Weights of a small GPT-style language model, trained from scratch on English Wikipedia: width 512, 32.3M parameters.
MLP neurons of a small language model. Each row is named by its layer, matrix (up: input weights; down: output weights) and neuron, and shows model dimensions 336-463. Each number is 128 + 24 x the weight over its row's rms, rounded and kept within 0 to 255. Numbers have three digits each.
After each neuron's rows, "fires on" lists the tokens most often at its 100 highest values on Wikipedia text that the model never trained on.

L4.up1137:134135131168101127111134095148117144152119123143116160131087139140090124108138153141148143153146139129080100157162129107141159101147134090117135155133155151142124141145138148118130146152134116145103094117103123128106119130152131127148117111116155128148136094133146121127164164119129152139119166123097110134176155123136148069133144114111160161092105081118138126146187119133134148110134
L4.down1137:131107097134158103127147110133099075131145126128095095068149112161106147122175081106106150133137159141128101161137127151167142113124082118176118143151116159136121118103127127107131118133151140143140122114134077154113164138143163136139130115103129173157155159134120166107090183138117170129151109177150113131119128156120114177106100125183156128151117147147127167148121123099130134175146
fires on: " in", " the", " on", "s", " of", " he"

L2.up152:151133170148121107135158160188082124113106144153123124093141125165122118141146133155137101160061166106118096164154124167145068116077117123172127118112116110161124100130179111112099089098137128114064109136100102115140120141181138140136197117117092125153144121165133151139100137116096126164113102141126148137124135111138139141166121134138133131103144157131118135105117130134191130133129
L2.down152:121102133146154156120113108157164131110146140110112167139126136138106152120096122124132110109135132152164122132131121112111143108155105086123121135156142105151143097163127135133116129101130133109115158114108195116125170134122165156120171114114111171106116154147151112122137095124131126120121100098169090128126171162143129097137138143113117150156111139108126142127127131148153137138072
fires on: " |", " part", " number", " "

L4.up1739:204152109151117156121086133101145121157167149156125129148133111131171115121151123095117185066139141163092134101116120150129073130068095117115098136138153109154137133121148139131169148104152118127155144153118121135120107120120154122115135125094106159149124088123143090133141094111055172114102113117147120103143094130132132119175166144123122131148140146151163126103104113141120132092135
L4.down1739:163161138118168095115148101102154110076122141159133159109164170188147140115130161104149100164136110157096173163127141122106141124136136114139092106118113088153120097155124135080143150137164171121143109122091131123113135149162070124147118115122088148142154115122092136187099152130082148104113119135085170104122109116094107137124142125112130128134092159107127113159117146131109106134158
fires on: "\n", " |", "|", ":"

L2.up665:126107084174125110193126104119139125127116091136131139169127115122175116119191123135144114062146157106132140119071128114100129101142152190125097134140136096154146099125129138081134182124139123138146095126121162091106098169097177121102115166154125113113138097151110133128130126106162131110113100169151107103154153154179116084072082092141123113108156126135088091142113121140117114134131
L2.down665:146113171103130139127127114133139144111129132100179138107182138088152156114141149181143187136125119193120125114177130092123130118125167118114182156117153129124064099121129105108100110103146107128134199141082105153133197142158079157102139100128162165103092106120081127166182191188100138132123133135113160153150116088133129116099120118115144102141104135105147136107138145150139123120113
fires on: " |", " and", " ["

L4.up265:148133134155106113127097117119131095144099164162078139144158154107122136112125137156100129116131133096095156140141126122140139131102133120151111152079138122119123136123128101111140144103115117124121116101105066125141140103121125105121141138129109148088133133152122140107175140116145102129145149137171127144142122105112147123115114068127135104103104121114134083132088092120111117163132
L4.down265:120097168145133139131134095133117122079157127156146119133133118138152149137105157192112119150119140131146143111128122101123141133139134118141121138089145152126078142104141112145163137115136106147110148087125130180145152116091167126093098124147091156158111140151101127103107156080088158089135116128113164132128084092137148132144116093146124114149101130140135107114146155089083143100138
fires on: " E", "ro", " |", " e", " O", " K"

L4.up1931:085156154151154126141128119108114149153119095146135162157155113131173179107146098143123134098124151101108161085145139121125134123128129128102132137112132144172113096106136104112159158091110124139154106102117122139134063137129075122155098094123112157111093168125103108082086126138116125119121111141164126146107116125135159126165125153152134136079108146135120118146131109127145115139145
L4.down1931:125131146153096142130153173094133112110128125094092167106131136112145130065140110132144148101112101121082127145159114152151095153153139131128108149117114070114105154156142124149112133108104133108142141112139106085066120124125116146151134115115139173112143139117163112145156108105143096119136136133110156175142145099146121123137124136108165134073086175124113119090122115152127166141084
fires on: " and", " to", "n", " |"

L2.up520:131149125093126150112136139123100115128147111126142163119132157107182095116160150124093131131175150112130140125166115138123131149137150125088179165158107141128103151172130160104123129125132162165121129172114113119172135106181120182129145174097142130152157116144163144139114143162107110127109120188160115120129091088115134154115138101117089125126141129090105104113112109113104115140084
L2.down520:143151116113121158150141135141164096128118154110116097125124134138153128159106148124097173148124099147095132147128129105108107174119079136167136182119159156129162111128098181136147119143111110167114117171125159113127136139115140102120125137141136120118106133107128120134151143090112168144108121127090092170146112145140083096122119123162114144146136119112152122170168152176141113127113
fires on: "\n", "ro", " for", "rop"

L2.up1791:126117128134108137105109117172134128125117156136117131157146120141113120073089169128161118158138126147139098129135113142122095136122131071090137097177103127096152139124120148135130156124138150138118142169171140176165119156133136134149108155176084092114113068124130090140115197124076084138122153119147149136128142148089133137139118118149072142129152117197139144123117100108131105121073
L2.down1791:134109116139134081148139135103119105167125128169146130147118104153070161103133157128107139121092138126140104174110161109130149109193149131144092118136155131160164151118125125142118116151153086137112095112125137096121122163144134121129118090094143172124141110063102148120130126132139102084147108133170109128168144144156124064140138131142131117103135148090167152131119100087143153168135
fires on: " |", "==", "ost", "ri"

L4.up168:135156105174107142195074123161105128138138124133156158138146120105146143097141166106111180132125115119125115138158121109117160143149166168139137132101148103159108147104182126155136096145159115106098148141110092118138136094135125117149155115130135164144149097129142106117131116108111104128131160143118149116095146113126154115190164113142051140164105149140129097098109116123124124088136
L4.down168:130155086132103098135135161154117128169171109134134126140097152110164163133110173100133141083122108124159129145107113127126122123141112146147089139103162158108156156129148144141101103171093101115155138130150129123132118143112128100155106144140131149138140066140128147165135125118128143135138143140115100111114198160118156136142154130142073088133129149114145138090136118091127116121096
fires on: " S"

L2.up1353:114126161137125139138100169133131139090093128142106143125128141143101125127138091131111117144150121136135126116103150111136104137135141116154135122143143114142171154116160149119159092132141109105126121130134127126148127094100138117178095108143123139129115128158132106080114145134127132102094135170126103133106108082164133148129149134093094107107126082112167135096088136098127111151167
L2.down1353:123135088131134154118174136110146119165153169107138166135103149129135154131126140098160129146138107158139099104147129081151139093124117125159116140127135168118161118136142115129128159138129153116117134114145131148166108137149126124108135134122100068090121114109144162117127164136154125107132119115157143128110161152114155126149162111093122186127128172112136119175156130128129128161129
fires on: " dep", " was", " had", " Kl", " comm", " is"

L2.up1109:128140134160128143083138126138130152142094127121127120128131117090144083154129140102130131143124131156153121153175143142140136115141114139128121151091125138114080095141116109125148139116155122159154148149160147117095087126133135167140114143161112115150108121104177136144148140112122129114132148098102155139124115146125138139157158099140141133150098163153156150079112127147154131129116
L2.down1109:136133105081113132117154081111104120114119135120125143134132107157128130069113145115141092128132143111139135158089151111111141149141138134094135159148149082092129115108153113155089133107093112131107092138145105158151129087124164096108115093126118104115158123118099117142130127177085142122158142126118124128149158157117142120172111136113106135110121096085081130150132116184141105131107
fires on: " by", ":", " in", " with", "-"

L4.up1493:118112127109113112139123116111113109156140131145130129159147144160138102174151137171131142152103159180147139143134101132094144119128109143159075106165113155084075113131133123143119113127168130123075147111141188146159102103112156103154112125118168099125105083110138143168157115115144139123104115132146134133142141140152118177122103146110124133098110121155173111133151086157093133136089
L4.down1493:096143161125099115117138090175088108128126160101144110104162155141138108170138143145130156118114147119097128115149118111103134092093130146101147134130155121114141114114117093106107149124140128131151149112112127139218101078074169116191134125152132134103149152100114116186108111135140213098134091158143139101096117131160095177145099129125153129093129114104094157115143145143129163151079
fires on: "\n", " 1", "|", " 2", " Silver"

L4.up843:097141074115092099149127122098141144146093146111150127123082103153140108162113138146130126176122130133082086119110084148158127158132140107108154132134103139120141115123140124132141126130095125129137095121087112112135124065129163123117121126096122128154102131077148141143168096141123102128098118143129148124147169112143135107129117140105171105150093129093124134157141139119140117118164
L4.down843:106113124101115112156132118158132098126148145099103140098122115115099138131125154127146137133152122139098097125099135116163146129124174141157126172091091125174130141118154102134144144082134172134119166140139139170122155140141130143115114162155141162138101113100104095110149152120125133103125124138119091145150115100139096112117127131094169125163149097138165117120102150109103149183120
fires on: " T", " of", "in"

L4.up199:128150139163146126129132117125122120130130166117094102132132121106190116153123142118120176148127116141145089078123103100110146178144127150135144126115133127118131149123150149147112151143130148094154159144147145160137119104093098120123139147155099136124110156121134105080113105116085158120129126113150140137136106102147159147132145139137078081124127100133141120159137134161168103118087
L4.down199:162127137135171156110109133121170124125127114109150171089135154145081132126119095121106121171119127118136128141102097151148112148072146118149144154110128095119122122103080131156125148139115123156121119129179126127154172099137137119065107139111149141156159100119112108148115154113106144134137079127088150123109158146096145171163118139107096167123134115159085122097111092080102139159118
fires on: " and", " or", "re", "ly", " not", " some"

L2.up1475:104084117144156108119133119128109145141146101124113152093137139160168120170170132132125136126130123134105121121099125139093118135132125158112131121119116130130094179129119137148131152129101120099146143153143051152091122110099083094097137098103126118174215162129105120121118140156184134089124112115088146133113162091121172146158129108162127123095118146122134104125178112138135118072157
L2.down1475:095107170141141125098120120163103143095105118117122182150153114101132100085157058146094149124135146131104128113155080130117142111063116165091155133122113094127140178071102113082125150135145082109153112183067147129119108127126151093136112164139101121067122120136141100138108114111143089130176106101100129139137140143171099144123133084145122132137129124115135111157123144176120110142094
fires on: " from", "ing", " on", " research", "ed"

L2.up903:112111117104130135175107143125138125150120107144101075107134104104137132123142115110125140152126114116123137159101136122132087134112144140122141105131167139154129175110110087113149132182130132135135120130149142133106105076078104076146109143120171100146141158107083158147126087131128122129150119118162136171131165146097119161103111138122163125120119102115148135119180117137076150091141
L2.down903:121122174148092056107159130162146137146154130093103154119127123128114170126096099147102123129128112109146076140122128123101131110158128126124113131140143090113140143143173110175111125129169123114147117117131098133127139122108107117102110121090123124134098164143104148147169117128161121147149093108108122126113138108166123177136149167144110098100164089117155099143106154144124114119116
fires on: " of", "ed", "ing", "ate", " into", "it"

L2.up1863:116121083157123114135157153129088125097148129120059101100107108113160120123144147157130160125138078137118091160120121126118140144169109100135089141109128157130142071137146113086109141141157174161121114141156121157087121115148103149117127087141131105116143134141099148157115081121109107093160085114096126121143149098146121167104139059132162121143085090135132136118144127142146110103173
L2.down1863:134171160138140120101126123107148137118108141129127125131124177128126132194077130153111147117149134179070085123140086159142066124122127142065145133119099128112131134160095088141091092122127114068118137098133125166099190114121163127150130121187163130130119132150146103144140161118132152149151098159169150138116108143134126166161122132102143121100108116044133073140131128118095151159093
fires on: " is", " and", " was", " –", ")", " but"

L4.up357:115098141125106105135125132131111117107172131178109115125119116182119134145115107147135100132155132139115161133154128146152149147106106093141147104146118119096112119132127149137093124116124143141174090172128135159155100114139158173119114151137146091121160137100144129131117138149057127134145113152143122147078138062110125109133121132118148108102140133108129132134149108122128159086187
L4.down357:134084098115156088175118112140130133123135128140137135138149118137105102151155136135152190048131123145138131110077142101096137098160128150126125128087141112140149167140156146128134111132114144148103156115080130126093107172110180096111141112125120117131148113115112160146151175146128122150122131110122127153171148141148093109123112146077148194154088137121127128146136131146157140090125
fires on: "\n", " Olympics", " of"

L4.up1439:113137124123122106137124088154136124114152123099163123087105133140144162128120096144114154101117070152082141142112142095141109126134094099150149114163135175126095117117156140122105104101147151121123142091168156121119148112124100131141088119149139189134114143154139143127100133119123121137093155172147103151129142100117123133123153137147166125106087148160132197122134118121152123126143
L4.down1439:119110096141110159188134129134142134097143159133139126139127138114120130164139180105149111147111138162123145130180088133125097145187112088132094095137132131092140164140125140132108128159130145124121125094125118094144141127134098137144128115140119146108106127112122118137131119129130131110153134099101133105094153121117117104138131154095192154114086139141107152091123156135140152132122
fires on: " |", " is", " was", " a"

L4.up1571:091136101128132139108105124156131118139123116115113113127138136133130125141112118105136140163126127110129177179093146130098145093117145137097097113131136133092146141137117109160161114136137145135131124090107128122119140107146151099165148121110140104158107184145093049120172141141159140109140175130114136132174129165146138091120171111154115159132104119116111110125119126138094115153093
L4.down1571:119099176139114084109117058138120167123129156148121170149141130114095145138107121145132137155098071113122088108130107141113097149133152145119133097123129134092141116152150139122129139128103147140096138088157134137114157086183159113124151103113127134117133106099111122115120138140109142153125198159082148154113116127126153133173134147183177202137120142126137122140134117138122139158163
fires on: "a", "9", "er", "4", "8", "5"

L2.up694:097121128129119171165174121135113142114100137120095081106104117175133080119144123132163132082139173107139122133134136136097110118108108120151147124141108120078124152116091180110136151154100114155113141134163101117098093097092168137141122153127149112164137122141109096122107132138134108150146157092140167150112120055134141136141124091097085147134158173117134179168151111132156101134153
L2.down694:130139083105093102134114140115148151107126133119140144144118143150102138109163124125154139127174130098142116091150089129139133068167168102115068127133119058105159130112142132145101159108099138153199129141123143109174127130116123146100123092117142131127151140138140151141130148064154114142189099112117170145186128132133125126092125100148140127117137122128160140108143141129129111137156
fires on: "\n", "-", " for"

L2.up1720:155161124138132130167088129135124085167145133110159102141125148111146137136179110123124115145179148113166120123130116118068136150141082132115151147110144148085126117118125096157102115175168143145168117132107156141163104158172181123140160151161133119158122139099125132111119102167102115131158120111171135130123076087130133136136154118114146172150111170153151137154114125114124148129139
L2.down1720:137140149129139096174144127147160160123101158128100177101121117130129162127108105114129124101087135170114109109111098103157130103161108156143110107140108144113101145145163142095154139102136107133116174175156109114120170118140133118103083083116146101119120142167164093129184123090190117156163141100066116098124103124110133108118147131140124100140148088101127098141161124130147136123127
fires on: "p", " of", "oor", "ed", "ped"

L2.up23:090132078110120092113150145147081156154096098134118114107152124096124131127132123139085123139145142150117135129109111141112142087150164175065090124142156146165121129124145119108108147153104110119122144150111084176160073122141150076163118116132184160113142109118117097145129104118129143118126146176118095142123121122129161121153122088110111127124111123111162109132083135122141088131129
L2.down23:094157171108091141105118107147116092110118141126095130092142102151170127089150114166136139159141105063187091106150173118143117129109107119158101137185149137168142098064187101145167078102134136162109152139130137117163109108113092139153089146112131109078110123070158163141135108117095163166118089114160120100070133163179148122150146082158138117085142154127140110131133147146134124079123
fires on: " that", " of", "ist", "ly", "ran"

L4.up1482:142152135133113110101096127131125132129106127157142127099130188106133160118105102162165163134105161096138084101149110117136083133123134141100136183105108097124124152151119122105081124124142146195129160161072107113114104134142143111108107104138176089091111119111126112109142122112143106137105118143132074085148134155086118100103128168173072128141164111164088098143124118121131122114132
L4.down1482:104109116131139129131125146134114127051116128124114094140182126172117124123116140130123141117100150131131122122124131124121106104116168109133140123119191165128080081135142085108123146123120108124206165116155137139116137137139114167144091133123124142166140124085122116145102098129095120129140087171152152139107100154101116138133146081136117133102103142115100119101136134113054079167124
fires on: " |", "w"

L2.up1722:094114150151116108133135108117139077112116096139118117120128145151136125127107116120136165061081147126135130092121071125140135145076148138138135127152147127135102159106134109103079087167128157123149094099115112130130089106140152090064151113114133123110136120133134166115132130153137147135105148073153136117140173175126136126133082139111113102135179165146117144129152172104070148157150
L2.down1722:096103123171152152108108139150158103142151111201093094125145137125097135137103162128173122102131126134133091219119120131136149117130150173109116109131128131153170125087100124118118145123187213133129153081163127148155094118159147170108142103110119146147083129112148080126127143150128132110121123141103144164104105138142109141090101133137131135134139158107132108122162124090102154088132
fires on: "-"

L2.up652:150172101123147145130153164143166093151105137136141052122127101172149136133092092119126118130096152123108105146113117132131159122098149100103135146143145109150137119114140124106104114107126117118105133153125072123118111105152133157128154129129154124108135116171157160144118136123116136141105141106134127143144122127146144151176119180101138140150108130107151153097147141152084118174117
L2.down652:130139140144120150155110105107155134150121134116136123156135130129146153147118150140157133116123113163102152116104109119118137115129122118151133171119166132143106137135105184132129147118139109118086151115152136090147133155152114116138155160128144132139164060094145078134138157135069168100106122118117116110162153131153116119151137167099139101154129104128132123151126173112139096136110
fires on: " |"

L2.up42:147148128121136128106112131123133110127110148141127117131132114166137162093175112128118158172133152105126158111112155155182124101091143154128131138115130062117140118138123112122117128080121086144119120113102132134134096089109123082154108109114156144163144171118102118157079125119141101125143152113123158137070139108123106109085131139106094152119139142148108141121131150118147116141078
L2.down42:122111124131130114115168158156108126081132120127119139135103121149089144101122094119106135099130105112135147118115107088149113116170162163111160170138084108134118114129214128150096148103096156148104137129093139182156106174088159129148144163136149119118143141152135143123145092117134142069150136164095098180120120080145127094167151141154128121056132151144139119143150140131125091121109
fires on: "l", " Br", "r", " inf", " Pl"

L4.up1274:177136128096132169160122135094122135135091152156138110156116126141152136097119164149156109127140114151146132118175124100127112101102157127107102127105154111120107117200149146113097111129159123128086091119085152148140092154110158105123189124139143107118123096139141082165160152117089115149136129127159132121090101151143126136121145130108113128110146106132158118149107161156142151101098
L4.down1274:154167110128102118079160113133134138111066140172123153159157089101144118155117127101117144103163133121077104143164102145150164136116112138182125142110144122123121119141111103157140127128104130077080117129086151120164121136117148076134134119142125124131108156157108107148103137070118174135155126138117109153182121136133128132172157099164099159137142147099155083120129130134101119143135
fires on: "\n"

L4.up684:123154170121131147120121116116146073115117179111130150121139108161134126122108105087130134126135124083138151140157167123118137114133131137116139096079145100152124126112127094155117117137166156096136137137171126094112162125129130095075113135115165091156113167123168128101129099175145101117122089122132131114164089203142114126136162147104151149158127161099092123072120116097107145127102
L4.down684:145093173132101165075111164117147138144117128102151151106101121165125094140109144135139122126123127080147163178133125114081092101112145121147117138116183091129171089074086083120092159095132152154104128134164145131129124114123130116138106131157155108114140088108152108140115132118134138132109111123096173131142110106141115117159153178146169119093118086146144116114123151074107124101099
fires on: " and", " or", "s,", " was", ","

L2.up1774:110134121147167134119134145146134121150125123184129124156136095128144173142152119162154119130103118172162144168100119094146106111123147108150140090107141109105091149114122111159138128116139068103150147122110122116119097115136134153149105126073084118143131108108152160143125111125091116128122116109126120111127122141134136144120138155116116138186136138136118152106118098171142126110150
L2.down1774:101136158128136118111125097133154130115131128183124135119112121153150141118135074141124123132130158148145133145084146112142106105111128151146110143152152132129130136084144120130190122097133065118133162173144134125138111143153111150155124085096097137127149091129145109150136106157132181125146117136132146120134099144119138127111142097127073153127139122156157137107089125101088136137145
fires on: " |", " of", "ines"

L4.up489:152139143132096106119134126116137107137118153133107096118133143099127099143114118104134165098156106142093074141137161143143151140098162122142115143100116136168100175201103129126135162128126105115122130107136109141097069110090147106091137117149115159099113120098144104118124102182135125074106161141135144089139110150110099112141129123128114167125138119136149162168187124141115131094093
L4.down489:099141112185192115103085180129163109097136134154198111143126170154101106149119171135109131126112153171101101122101111066134103103173121156117113134106113139143148150093142158100110099121180187106135149118151154147117112117134129173162132143115128156160136129151167135161135161106073124081122132147124135132104116112117130104125107167164107097143135174121096102141150139122137141143147
fires on: "-"

L4.up1986:107141141093131101152140151107090138194136125133145180112139159123101137109147116161131112144110121162109162087119137126131084126099137163127116107108132185161117095137124109105136105136116113091165101098122131137123091184080144113093102123109137151118141154114188130142165138092121144131122115102087112110082109159153071121133142127113100129089089132091062126147124130110091112163151
L4.down1986:108133189123166137143160095127140168113158149150163141107125185161118096135160132135071106156102135144154083125124144139148129151146138141100115088099192171155131121142130124111097133094148111073173153128137145139099123112099102116106149113139106146144122131121129119091122141125128118133189120105124111123127136115131077134111096138138135153131140120109111128137110116117120102153112
fires on: " |", "|---|---|---|---|---|---|", "|---|---|---|---|---|---|---|", " Pts", ";"

L2.up2045:117131163124129164126120147129144118145130176150127142142129102139116124139129114172172098127106142127171099133149111176143092150133145115170177110141156096108125104127145125146096114123125132088127140120112113142117113116138106143167147142159131132166102139130158119117147125062124107103152134111198162102110150165120153126109118145096061177131078114097131128052126121180147123125103
L2.down2045:138141139099110100109117079131127137122172139126135120137094159108144156157123139097111145124146112124122133193117136118102140091117089122127066155082112136128127084126115132122159119126131113152106154112131125133133109147103137118087175111147139170101146110090118069118119117183103156184081115118119040135134105121139096099130171092182188130106141107076093133116149143068177116142128
fires on: " |", "'s", " a"

L2.up1933:111096129134135111131152095149142149158154112127124121101141094174154134118183174138122127129152123109100150130146137140115125118100112123161081113123120115128090122154108183119121100155134110135107113079135119100103129100116166150074109130126161108134137147119133171127156174099114114131091115079144098133105145124105147125168140108127129098115111129105087149133134104113151149096150
L2.down1933:197130128106135111109115116100119123144096114127127155150111095107160140111149141167122125125124145152095127135122121102110105094182095161110100140099146115178096117132160160093142094149163135079073117064101143153116112145136132120142098144131136119093110129121141124135112146101102088147140152158085126161129092144139117118124087153119151112189126112126130129128131130113120113138072
fires on: " '", "==", "\n", " b", " main"

L2.up299:082130137075128130154088114150113138137150135082135112164095122136158111120122121095135072171119122153120144147135104136180121132130104147157149126105126155149125181082116115113117132122146149120142088112122105127167135116134157138150174150092135092141113145130170156153101129140112148105119151130123107165115162053118126136096150132138125137120162124111122137168117098133121126135168
L2.down299:155129127123160170129140146124183139102147110107152095102122125129132123173147125114119163085159133130123112132121155113093104142126081113116129149146112146107103097107127118099158105117056098140109149128148147073108119119151074136104129133153127125150122146126171090071148133105136153134120118114099131154084116135178122145138090098094146149164097120113081136140125128132093139125157
fires on: " of", " ", " time", " was", "in", "onents"

L4.up789:098128147061125132121112122129137083156141133154110085090136131090117104117102135156125097149136193131136138122170136181118083112106160111144104130124120150105141107167094134105120122109125140104160104114119132149178112105142107128137148128149141150145134144118113125122122126139143091146102151107103086112113119138190086165150164091158159109095109147145144141107128096138097090134158
L4.down789:142162113157123140057147134121116090119131134138081128146185138132166148162099117065130115101088140121106119133144136092107126153122142123071148097130099124114116132156103164127086125127127092094127135162128109149168093136137132141140136115125112151164173121129128084147101134140132099081139150165175142156103117195101119153137154116158097118143135165139130100145130114166089171087083
fires on: "f", "of", "o", " f", "a", " |"

L2.up845:114083128106133119112141149148126140133085102115110112118158153124102090168089147075107103122098093182120145134125119121099151127136099158150121137155116093083127163118129191134110125135143125127167144124145129156125088114147151092143131127149186137143133155134127120163146135112106117093125121106155129130162157113145143108166141155110139132152104106158122146151123126107128108149145
L2.down845:093127132112137095124139134107126109139138154151099166099130177140156155116125146140159149104169151119111115102084137117160109129145161089143129127097170166168124145105111150094106107170086152158099118139120121095158146139140113110144083121128087135115187150104116143111113114121149119100127092157112119118161144116127111102121103073180119116085168143134117144102125091136151142177144
fires on: " of", " =", " first", " that"

L2.up1378:143140166113140093108140115143141143142123111141144121100124145166118186153189105142133174133105128105135151142095136130097165111122113105129099167142141131128150161170138106101100113134100121146106135143103126131117099122155145108133118123119128125153147153124113101146176093125115143134122086141128105156111097075136116163118122132156097166140143134106128131140134072124112165136147
L2.down1378:136098113111095162138133127110144115102121118122107103088145089128116114120131121084088143115116099150144116119104091153160148131124138134146151126151130124140086182137139170099132152136134132130149135145160142136174114079137115137147135148113130138107123115109126140137126129148157104105104137199179140102136176110094104099105144173147146127171140097134151149111118109154128102139133
fires on: " each", " some", "s", " every", " 1"

L2.up1877:137081145158096130123130154157092122108135144128131168138111127181114128178153170129156111139149138095154156097132105119096139122113153159150120116135125105137081109140138155118167104144115101133121123151107124114109136126140111109147085150097121130146125154117167067104126146118166151118108092114114111089132137146093130082136124096095145119115141118147189115157149149164127162120122
L2.down1877:160114168121140132082091130139136158180150142135155110117126128107104144129093111144122127136117075124116177151125124074145128120125096144147153133138145124099100116117105094104133129083135102113134121155140145124099163097127147135194129128192127120143116094129114150112109137169127153150128136167185136139131106131085138119072096113135131148138174120144157140110097098119088072130089
fires on: " of", "'s", " |", "r", "s"

L2.up787:096122140111107163102117116129103106136109164112083133090127109148118129145115183185128107149120120127164104116133079161138172073101116108106125125128126081144144156103116112118100126126127123094169153168123131118123098151156130109112130138145137117113143129120134136082188121109134157128107149163120113134128140114130156087163102106140106095152121094159205104101126151132119121135096
L2.down787:102077122156144099111137142164144109104120085125104141160115122103092154152153083107120114121133121123135117095144126118100117147127139127093138163084164146117130131148146120107143094116114101144146104177152124081128094110129103125132093121138144131101135077079118147120113132155089130146156136095156073093172139118100065175129114127158099143136134130099156174090113127099148095110150
fires on: " of", "'s", " de", " d'", " that", "es"

L4.up718:164167155127150136126102160153122132081095131143131152093115169144160088114174146129136141160159113126129145101117088176133160091092129119159097100082113128113114110158121058109128114126120110152104114099131123166142127133110161113114140058133133157062086141118106155175171119130146122162077145118123143156107145140144148112107153117113119132126132139102117106154142146128133117190100
L4.down718:135128178140150097126095103111096126089142126086144114101141087135133150109086154100095134183120114142122159178155155105143156172106108116162140119123211124142142133130133089148126161107129101121142145125159123106100087144155167144096155116151140106160153117105105113125126109134131117147137153122130140102116161148141129156171131107133163144115119132102153119185131175106157125097104
fires on: " c", " rem", "ug", " ob", " nick", " reb"

L2.up111:115148162115152152156137087102121134174128193119126141061149116081098194126108097125129123100164114112166117117181171132142121164159156144135104120148145138106139078113101156134151154146148148147109099089089129072137150141124119123132141157132112122123137134128162130099131136116121168109120164129170165137109112081090124100137164095128080149114136113164133117129105130096146087108168
L2.down111:152167099158127107140158087131132136110137162126155144099107152106109164085103116137109108140110097119176132114149099138150096162156146124096115153092179093136106041145105159122125143144118124136127132087097122165113094154076120129121097130179134118089126166143151112122116126104097148148125096157132117184143117112134087087107133093132120168129106095081126149095129142124171148129128
fires on: " |", ";", " Ret;", " 21;"

L2.up760:134107142102100117124114104136149147122079081150131140123107097104106135103100140111120118070150129165083155087145110119151122129136125134145136153149135120125127159122119114110081129121115116128147132130095153123109127155123157131125155110096153107128118136122099160143172114090127106139122124136164155145135138125143178135146111098116120123134131173107196105136153113098148121144107
L2.down760:161132146079169181110114129139152162139138178124139119145134148132095132122101155109127091194136138133120131129079123147104131114178122152132122126133153127100136114124170133152166110103118152154091156101166118105180138103121096129146098123120097089113106119112103132129112152132142084153115122125080122136139128145123080144098118151119103129121136121127113132108106133115124131126159
fires on: " I", " then", " never", " subsequently", " and", " not"

L2.up14:106087132105125164116135145166085106153111092132116126152087106086165124144096143096132112129154171107129137119130092132115177141089117106148131142091125140110137105175124118096164113143121162143151136101129159146101135132136152133154132185116166130107158084113152171176101138158125097153134088116110118129107137106118148122095143100086126120131120115143189121127128106123128113114126
L2.down14:085095166106151146098134125119139134093121118153118095083150161096137214146152123111143128089127163131110130157141126125108129102140092112113111121116127143139123106117085115124094118077150125153094126105130169115118154136126171117127166151140145153133113152171121133124152088134147108096113127121122165168099108156096112075135080104153128123125145141119108158121122149110144161098127
fires on: " of", " Best", "\n", " for", " best"

L4.up57:117144113153099129129140122158123157125124147117092125116160131130109099124139094135151124151102111140092147123117140140123135166157090116113149138161157119126099100122092136171127103103142134142107152132082119097090134129106165101104063118092102124119091133103162114134126159079111145143111125134121137186146129135132128119119056135142107144099154100139142099147173138128124140105082
L4.down57:116134105161146125152122142159153156125109149122115134145134090136126142130126134136125143114119118114081139123128135129130124072077120164132075135152095121156136119124139118121134147150102102169106112108155086183144133136124114116093158147117089104100112073108164136140163169166144118104128113092123095146140129133106157117148116166189145104151165125094168177119088148122173125148105
fires on: " the", " in", " of", ";", " one"